{
  "d_mlp": 512,
  "qk_norm": false,
  "attn_scale": 0.102,
  "parallel_block": false,
  "seq_len": 128
}
MLP neurons of a small language model. Each row is named by its layer, matrix (gate and up: input weights) and neuron, and shows model dimensions 48-175. Each number is 128 + 32 x the weight over its row's rms, rounded and kept within 0 to 255. Numbers have three digits each. A neuron's up and down rows have the sign that makes its largest values positive.
Before each neuron's rows, "fires after" lists the tokens most often just before its 100 highest values on Wikipedia text that the model never trained on.

fires after: "em", "oc", "m", " D", "n", " d"
L2.gate137:162111100197146136125143121152117155095131109090105134164077163136112103134117131183146130132096129104150098150188068131147121169205163101101082159103136136071141129156051148144128161109120142110164129142077113151082073148162118111154078088155096175089107197141161110123082149096136116116140176130064127144144158116109030116188081126112086162129128177151108125151110145200103148152072
L2.up137:150091139135122160112103152117168145139110136156139131155142156164147187126128170156132087168089123192128119145123131124095156114094173129078149139128139143108061142119126104109135116085143070127171039111126042163097106092201201101063161197108092161156109119152133080146130116103142116165134163157144140159073127071175087091097135128107091156101184129091116139195061114120154167096121

fires after: " d", " D", "nd", " en", "is", " com"
L6.gate199:155133136191169098117169106160129127097118109124136072164095139153070152057145106134116139095070131165115132152121113114133110183135118126124093210106155157135130165156076129157084141138161087064149139111120139130083120103129146077135091154113144145172148166133137113137126187127222147084080143117132140086070136137147083128150115125104110109123119125162062089119156109140140115135072
L6.up199:132141162124053177138165130138116165143120090077090119140185175068130152177103144191128127165100058156133125132170149161166074169159152136158117107176185131132136172125141091121069111102161137148080120129145106106099162132147111144159211124122106146167126133144104138108147100136123092155094173124110133152124093192127131115133123193104153127077177150098147172108162118110196120145119

fires after: " o", " O", " l", " S", " M"
L7.gate356:134144110139137152151162134100119108119133088102137133134177176122132130093076087114084139084116168117128114164190102077118131119122159160106118083171185155122065141189123138088099072090146124110144117116129152152080122115103141115093088162110085119077079168156105129098096117148180193185094146143105081114140132096092097142176163162117085120103132100112114085131159148183198103104001
L7.up356:121112111148138152129106096105087127176096060109143140162139135090159143064106178132164066087132121032144092111134147088143106110152110127126150134107151073119146121091116164130109162096157218069169114126116125158139151127169124110163119168132162131135089101156096121153112120159162138165145123147162178093094105113078145111158162160191151182134104192101118161116162122190126076100076

fires after: "b", " b", "″", " A", " J"
L8.gate421:178149134110139131078138058154187094103147130095104104153084169146174137160159090114078113118155166141042136118132116154107101163156163115144109065078157103135106158143091153126097084156144126149054138159113141174176107081149129132168162174052093137147117152170112077154133174139165171107093151154146104153153177126103120149093094149097110076134071179085120151124066133166104090115114
L8.up421:083154154208118091090138078128161152124180111124134142171148138116149132130106148127172078079100137115154096099131099131130071110157177127158106136163120162142101144170100140156095107156164083089059156158110166155143133108166062173157129146080106179127177096135106172149174045181153148120162115138116088188097171077088138105139113165137173082156116108098153158132080144182129096126114

fires after: "ch", " v", " col", " E", "v"
L6.gate251:129130101119133227116146123101147178102120079128078150176140135119121112136152125152130153121128166086126108092130066117136094167154143133178163116158123091109128118154134115127081147174123096077160101205094114071102110115114153118054096097168175154132119097165153126168108103125108133130057117170087162201075129064190142107166118149163111194132131148118148104129148099159130096181074
L6.up251:128137117132203170135141155135140175173180109083086064136123161147115095133136167137109125077135190122140107144100087167143112065126125194128130078121155074144135071149131109140071153156099161124102144181042147131128144136140126121074105132114180098168150098168157122124123085106157177135092113133149174185124132087139176120125125169172188151166148218133063149099185182153206123147142

fires after: " d", " A", " b", "e", "3"
L2.gate373:134084092192142111124156101144098102142154124122078117076080073100186205140209092148103128082121144117158115198126140140099164104163112136100144134113173123109083153147118161122114145180176162113151132110147161098145101145151187125146152116053105130136162178173149155130086135144105140115082094138119077150094144094140139126070154153127199145054128114072075117124121104110147147167076
L2.up373:085153130155104096131185120064106087107164179130127115159101103090087142111150160108153149113063142119141116163107089135101188130112126134207091106085142197201147051193084218153085075177108175157140146080093127118125108094120088128127117112137117134156142128101140065105126152097146127131161106137114116158044143116161179166124184139126176112069115159100148160161141116141143141122137

fires after: " S", " M", " N", " T", " I", " P"
L7.gate231:117136132136150090172073122108123105110135065123097102118100174063192171171088161121013111090152143119109130112156129114166156154191106153120080130144201089111158137119078135149131133126152116162091126067105127152084110145135098179120148132094111142099063164147136083102065111111122096135120167081132142141145149128098146110117186185146145140149186159100103104141111158186098147152070
L7.up231:147148076080094088141114139158064163107131074142077129069169124046132114171067165108142120064110159166087122135142193151143107098162101155101133132138169078137119167104084077173103091137098084150109108100125139182111158177202166151073108115128143165129088122118141157144148157051109150065107117083081150127130117101108109131196188117150146111145149176120156135093136084191109138148143

fires after: " D", "-", "ing", " d", " (", "an"
L6.gate507:087095095115143145152192093121056163118142132131059062132161160162133104072130170112078114084082156139118107158104096125134155098130116203065069128133201118189114207150135192125124063110111082129096113132131162144154104081135152123116092143119181121142122148109097112154130127119188128124119174122169113144128121112119109149108112078090133139164151104159101129136081084154203139139169
L6.up507:062090131153139148112136083131082159088091123162158129170056179138090131099165179164175121138086137183067125155194096112131165165149143115126077059100107124167102145164160139113120144135131079151101126136077146130082138150165167127119148178148107135185140106168137184180138102146143171137162159160147115188136104122172131097146074154131176124170138087161115121137072111081153151105125

fires after: " ex", " col", "x", " E", " Col", " res"
L6.gate271:120139125142154153170136108133166134101161107068177103113086111085102111119154172084116171170098173109148127096150094151141171115090133116132151103166095063106106185135104096051103162113107096139141099141138162111109107150118172106133146135108145149088091102151102157186096100070163103117103205127110142138126099137141102135152107159160166089159216125138193150114178105110164105174121
L6.up271:128106145113147106168156107123117120176195126121136123101103181089141124160169130116117125110079205147077185100129120099155160095135164142103083104163170111105121147096104160113133134137141080211108085153133156137062135106099108150141110124126191169123130119110128107148109121094177167113165075141182111189085097060157154125039080143144118129094158139156131169101173155119147142149175

fires after: " m", "er", "en", " M", "on"
L2.gate468:147129104165097172077126062092116109185148129127125053177099212148134163142112143102074108150097234194130130155134111119103110127197083148118183143147095070155085169149164072119089138115116124092096157133112149132157137112099135142111120139076073100109168092160132104171113149123164166102144115113125139133078152148138053134134106097211179141092118118121118111142121186125148124129119
L2.up468:143122153110108148148173151134113179144080205103081118057106110107101116124126129132116136109181093138206193116062132124153136087156157112105098114128175159206168109204151142105155112156143169160119205109184078127119125071154115063122136117093173132163148104093160117181094130118127140091101100160153186150187170127165144120144137189130119126159185138132112114099066149107094104132152